From a checkpoint of a small transformer trained on Wikipedia.
Size: 9 layers, width 448, 7 heads of 64 (1 for keys and values), MLP 896 SwiGLU, 43.6M parameters.
Architecture: RMSNorm before each block, rotary positions, untied embeddings, normalized queries and keys.
MLP neurons of a small language model. Each row is named by its layer, matrix (gate and up: input weights; down: output weights) and neuron, and shows model dimensions 288-383. Each number is 128 + 24 x the weight over its row's rms, rounded and kept within 0 to 255. Numbers have three digits each. A neuron's up and down rows have the sign that makes its largest values positive.
After each neuron's rows, "fires in" lists the words (lower case) most often at its 100 highest values on Wikipedia text that the model never trained on.

L3.gate535:147116072129182120095080138081158136133145145141130132116109086139172135096155158105143092112144142128099118106132130132147137170113137142168168087107107150120111084087097123161116108091148106128136154147106125130105092147121116104118183130139107146127079097115133136136139136118146166108
L3.up535:131108120147125122116115119074122160148134115140126124095126055158088114096123148115126116132135102120122116095123097140179106153106143162151140118124109133119140119096131137118128081152124137075139156104139119110100127121119107120157133152126151174095116070130154124110159118092143122121
L3.down535:133136140137126096153156134114109132070112132140134182086136176112109143121147134101111125104149144123097138109074169126059182127173133132104112162127168139111166143131162146118150117119130165125122114151170116136119168142119117144146116171176111109097164108139125145106117125141128134106
fires in: "only", "also", "dispensation", "primarily", "most"

L3.gate532:112101096127129139122130142125140129179124112082100154126129104119164165115084157122139133113093097126122131134184153134091116122108171113102152108130137122179137109091114105155147140174172125143127124162108103094104134155158112154149127107137132156141124124086117143116171107103154156120
L3.up532:136108138133132111147144131106147136151103140137126131149079090117159122121133137075112156167153112126102155138104117108152131192127082165100116094090118111160121160117122130106178136169144072136124133169128112141113140112128142117096098105120111123100128089123111135178078112116148119134
L3.down532:115108102131143155144122130118113153120138144087128139125102124078157160106117100123126117151110153168135140163181117120119116125122152111109138131122144085129124126116153163100141141157143180118119084117126081129096102192158144126131153128134133130146112124141122143102162168123191160131
fires in: "they", "their", "two", "family", "have"

L3.gate534:070163100171128126128136095111159117133134152109101123159122127194116120086171157133164168103132121128094124123121109127102135106093138155119092141115120124166166158123120161107133146155164096098139139116172128136147134148100111079118146168113111142163098171123071124127150139138161168114
L3.up534:133122103136119140130137127120139114144152124117160131133144131134108187123153119108110144110135128144146141117125146116123066166119142111090136128111121121170177101143126148116128157150170115149112115135160136191104119128120137155138094132117167138153097138159085093137126143168154103128
L3.down534:184103145164153111145117129103122162130176121109137139078122115107100113129128110092131173143137151094131126085115109097127110135139118136111114159117115170119088077095111093109154125145183197123178126105169139156128152082132116132146116145094139130111125140140107125163106122127097115116
fires in: "one", "two", "centenary", "three", "an"

L6.gate704:157118141104158116125102124169108134127152116098133094154080136153155131148150115117150124100115149159145149152136109121158093126153089136095124087147071114159176124101113167100150145115100117127089153117150140103123121157124070135112136147091114143143132122133102116113151121155152161131
L6.up704:116111133126180104160127100115087146130088142162095134150093145086112155104126141135150113164172138090145141102111170154101136176115147085120153086121167098118164109163102135117117135134139116118141145152081147115097100157144138187135125130165097173118107078100163059140116123125150180132
L6.down704:137151145112137132127115149094108121097097123171153135148158086119167102123136162145138121109108104092116110141130178185113114144071133087161161164110111112128103084167156168145142052142116148143137127109131127134162130137121129147131118136123099148094141110139141140156133131125114125097
fires in: "also", "and", "by"

L6.gate700:155115092141134158098176196119147125128100116132153123126152097127149110143145123138104133152154156122150082106088136149160138149102125119132107136120106132155169116120095125117137147109147096119109108141102122133100117147114131121154116127134116133168104137134090138130163129133161137057
L6.up700:132125076104097109090131152156134114114137092126110138158138117114141150119105125118155123090117098148102122123139144124071117075139144145113142099129170139139142139110170140167152128102118096160112135128115117127126169092122109167114170130120151088099101124121134153138129092148125089142
L6.down700:083130107116108120130115122114141131126151124116117132121137165107106133131143113120115130139144085080116159104129124093079108152130158130141158113094145099111125138160118206149148120069115125077089139219117116167134078142139141158136150152116130119085154095163163122109107116120153178150
fires in: "can", "is", "are", "to"

L6.gate885:158100090095141124154154127129109141122130107139161104144119143144130150117120135126086146141132104108154112146184115152130126138149156112137160131142126110072126153113130126152069155129184098137088140111133142194137111115135158123133104121143092133131124103108166155103128118128113100120
L6.up885:123095139138141135160169155120116129158122132131103112093111110117087204155112102094109126119125147141139134110130133109107119203104128114166099171117117164127094167122096128116126136098131080115138156173118140120183132167132118104146118160130099110136140117156187121160115123127133136184
L6.down885:130098147144098122150135105109101081168141116151115153177162126168103144125154140170101116117130140147090147146102151144139140124165132138148123168119147145108146143150131182131112119117136133146165129152129110115144118088143140171106093153165124123108086160144127126147141148086123155128
fires in: "by", "of", "without"

L6.gate330:091106143171160117114107140136103112136132115071150156107172165065110145146121117122131136151154107094185183140137158171102102145138146149140092123132144098108083152142100149120094133118177123094141133104156182117128135131138089093141140107147102113143123147129125121154109131104153125098
L6.up330:182158106101091109158167133149076109127129183100122186149072119154167159108135125119167107130143124110096106139134094142140120123179154130113166107166110109146088105123150143136108137136098136132116154125128125160157099168171138123148181118127114159108089119144166138189134161165144137146
L6.down330:097110114118106132133131163123117127099124148130144109120140104153109149151131104100117176119149098135121142135118150069100152113125113110073140124095143124148102128117167246151128122128134106127132175123148140155160136101088099134137123151163118117121122159169102131156142121120100096127
fires in: "with", "in", "two", "all", "three"

L3.gate148:150135111154148128140087101159118114119148114155102162120092098127143185142109132107106096132126078110067169124167157125128128123156102091117103118122138143068174110080120147102094163175179113125099124060103099122123140121109106145119152116133108119144117124131130144137152130098131094145
L3.up148:112111132104171121173134135107124087124129166108077104124118153143153112095147128156155099133094136129160126138136192113133105127111152086110157072176101133148120103132163126096089106132132120139122124208139130125122119146125109140172092127151147154128114136127191096098140125107117123117
L3.down148:159101156110101096133127073103119066119141128138151139130145127114136162142128144112125118148138085147132133145087122117136144136119098105106121114162133173153122156157146132146168074134139090163155149120124141141166130116105132124096101123163107128137140117129157133149093152139141109144
fires in: "career", "history", "life", "biography"

L6.gate49:139122105118153112135101105111119110193109130152159101146130141122132154124083143132143127149139147143171164099104137133132160123086124128064113123150136100102062078139154144092104149123090144153105124125164150136124141101154110100096157106131087139157140142089114112175129142148099120134
L6.up49:181140104113132129142153139127114135124142183144145091103149143133140147150110123177154106131127157139143115125120116090127111140134114118097143101172156109115110125085097146114109146108143142122128083142130111179129151080151087134109120161142107119141107149143112105107143173101130128134
L6.down49:139131154134152078141187149095191149146119130149120115098145119092095131173128151108142160123189092102151127112098084131130120111106139145135189112144152117161109153145160170086141090134127144086087122159132117109139129146124120133142132104114158079126112102104123087146129101147099181144
fires in: "in"

L6.gate479:113160122093147096147092137094157127157105158092136111139137166079125149130123168109146081158146100090153139085139136119124122107131138139151113138115176111153107119116108158152111130099098135124141161133140120133135106124172148153140148145137140103135131116123138142140138136103112160118
L6.up479:168102160142103093175123126128112139146104118140132161093123117129117164128099151116128162102171114152083137152103109133119085128137114124145120112140140129144126101100114133129167150115131108145160157114132063074111087147128119141134107142188157133096086165112149133130097159161102142141
L6.down479:133161124149139145175170163138114136106110125118167167115129150158148129125152174136096100118130130144114122117132173126131124099126127131135107136089111114125153130170111158151093107175104135133130131131091115151108083146132166113141137145136165136124123120114127117137120148091163102129
fires in: "a", "to", "an"

L6.gate333:144108099124154134130150152108141114085145142101136073134148091082169112130116155158132117103132140127108108129158157146119127105115147127112127141168137193136120138110122113119150140134121160146108151120140130127092121131126139108117134162113125106147094140115120115113165115148176093165
L6.up333:096105085160125121092122098115146156134143147091122135104127086127150130144140144106118138125130103124087077122104123097149097144102130129135155143167126135120095120123137093143120118136108172141104143129131106113134103124114138076108104153079128131164148153115162142112145093130149132172
L6.down333:164112153125124141103169132114139104091105156118123116134120130083118091109110203094132133107107152160106144066132115126151118124144103127123158152135123122134113130130104070135152140113145170095132122103157153074138132160152122064142192115107157148136103154109112166109125148162110160110
fires in: "for", "spent", "after", "was", "had", "during"

L3.gate307:119149132149154092136129120125148141127150149079118090116154117122124171103123136140156142152132150148137123099115143076135143140107154140096151168152122086144117131166094134110136062118144102115166158152174164149096102140133173107106135143134114141152157168140146117089146106117123150111
L3.up307:091129124145119160148129168131124134083171147146116141132106139095159071152181158104114175116168151109141073085139116156117153153128108113132194149145130131147154104177178118136123152060160135147124134145116159120142146089164161152117104116127130137127160108070092160114146124101103111108
L3.down307:148150112125096156106164120104090122160123153151123142145126138160148139092221104157149122114095178152099113138123181114128163141132091113147173132104127096165129134143122154138136093166103140116093125121147127132114137154113159153133131124109107128119151134131110112111125135135118116133
fires in: "all", "these"

L6.gate125:109103137172127058098135130128185085138078107118113119088160118133102137150070136151149153150104144161155131125113168149143131152154119112124114155122118127135114138093151158147123169114138143153098163136173125117129099111124135169119104135123148135121125094127150124156130142142150115118
L6.up125:156130135133119104114128105134135106115115097127113134154091136163153136116124109150159087149108132114130158142104132140146181129119153130131104116109162145112149127088127155114106184142149137110100139120149114099120147104148108102181143104111107156121087114124081114104150151129117121143
L6.down125:083063118155120076105147118117123095135145103113130130090104122156137124154145098097119159109107112108146086130086117131103093144108101125103099151121128149114093140127139125084172139120127115104127138151118149157149101117148148106101132109124109088134131168115096093129166152113152110117
fires in: "was", "went", "life", "history"

L6.gate164:117123102119129148129126105095079132163086154096138119156147132163123122107135125100148127163092158109087109094133165205149127129118172124109105128087178148117121174094146127080181165121128153101104125103118168112093156171115116109114113140128079132129117124133108146155124122121162126101
L6.up164:108129100060055102137172133101142109161069143123123128159140120140120112138100130111127141108108144118125135121132203168145107161114106171122131133096118113087143151137141157145096157095130157107103111097079110134110172141108102144119126128152108093100161113133164130104137174121135132136
L6.down164:119154117124137110119106162127091130101166101127143097101154090127106115121134105149122114142113158107169150150135130128115144107120144136116103140139160098176130124190112173083122068161086136138154099172113131138110102131123160158115118129102142171140189110109132105133071151125066121133
fires in: "and", "also", "they", "that"

L3.gate573:106165114139105091143151144168110145088112134153118167112102126107167132131149126087150143081158100169135133143129075164117159094122162105198127158147084140142111101125151163100112131091146136102146141140133134116176159139119147161155108122147065151148089120102174126121141118152108154155
L3.up573:115128143130087108134146134167129124133119136098132096161090172153114154084136125125129161113151087185180130077108124113123134111097137157126167130152086133125146100087114123116105107108120089074140156118159147123194110143136083150148131142150082156095156102115151131144160131145119151160
L3.down573:129128147134133119089128173119140131113144133120139127137153107145181113137144112158115133131155112110150127122166117112153110145143127116147119164113133128128128135143125154129164113115143121116120122226091106110168105135144155142125152163092121120130084129155161141154132109163124136174
fires in: "to", "may", "can", "could"

L3.gate264:129136154092120081133160170141130146121093149109116105137109152130077144115110128162148122147142145149123098129111117127131083146094143120100131163133138134140147111112143146096131089133154106131130097124129121166115166120136075136110142183103139134146112069114129104147122128111093135103
L3.up264:094160096109147134163132106142120168112100123135081133078093104137111131111135132116098131093144157098166137147166113146193162145170148158150104156137109146129127135135137162107134124099145073106152166105124135167158087152140146122132155148117127114132129153118132131148153126115162151075
L3.down264:119101159162136119133144112161108187099167144125185155095175109128132121123123137122153120092098117132163128125126140110123098112154143140137114135142102135134141124132149153155154101114112127091167164131172122119123148141145155115143108115136136192138138131172135151150126102144074134195
fires in: "of", "to"

L6.gate147:144117159120131110140125126166122119134108109157121145098123152132127136145131141146115089094123146120150094087175112140088135129112146139115146076148117102122133084141127128144161111126170123105151142151116170146125135160163113124147132099155108116090104113141170132069143134096140133118
L6.up147:116132135111106133160169155185120129115157078172131119147137153131104118115117112165072167149129089092129099158134127130113142178146136131143133118103095107122138157126176156113165152144165120109146129148151106141115119164083154138125119143105146167107131112134168132131176102109103131093
L6.down147:106157167130168119144179121128130163127127188126109114118139097153161140133129142160117134106092179100177103093129145155147175102123122136075128136109119088162087131136159152129118117111093123085148123128093159148124107115146125150106165086138105130118171117166116137130126145138171135142
fires in: "the", "two"

L3.gate530:122087169133081175113098148103118126134134138167104113143115111141167101145117106161156115134111137099138119104174126079137133126097163099142101149125146130102134162141172167155113098130122136092148125126130103099155129157153120123079101121146115101134104136160089130131108113118133121143
L3.up530:119112094143134147116152132113120151098174128100154113142132170127121172166093141088138109107125127133133113143088116142122144137161129159191131128127093105126163125143119089123133107163141138107171117108096167176096157116088151134115120096119114136105123147145117128106146158077174144133
L3.down530:106089141114123126135123131163110108155144131109138113120140125116128087127148140100112101091071129132091091146117134165107098106168119115098162131137112142101089136140156101171100127086113129137122126128081127128092150114132135153107112096121137132136124168149149135120121157149123144159
fires in: "was", "became", "also"

L6.gate431:167133165176131146131114135139057124119125141096142134148138171173122123152134114113122140146127143125139128092120185111131149151132103170124129144137148122163135157153135113100107117130129119155137066123112129115168113081100144118148128157114110132159129090155145170152128144120135137118
L6.up431:129093122173136099111106119087074140127159101142149115151143149142075125125181155131073075119114151136106116128114111119103099121127129115187078134114157112102091167100112135101152138149115112145121140124143139098129123105120128162094077119111143123159116117098100213131155134121112142140
L6.down431:127175162119113157101102079129115146108138124128118148134129139123151133157122154134118110120134140149140105139104121148139102115124129163127146136121112118155118122110140149134170132135124103165124124155111143071137130101084113103136140172094132155134098138121077133137146127145168176135
fires in: "the", "name"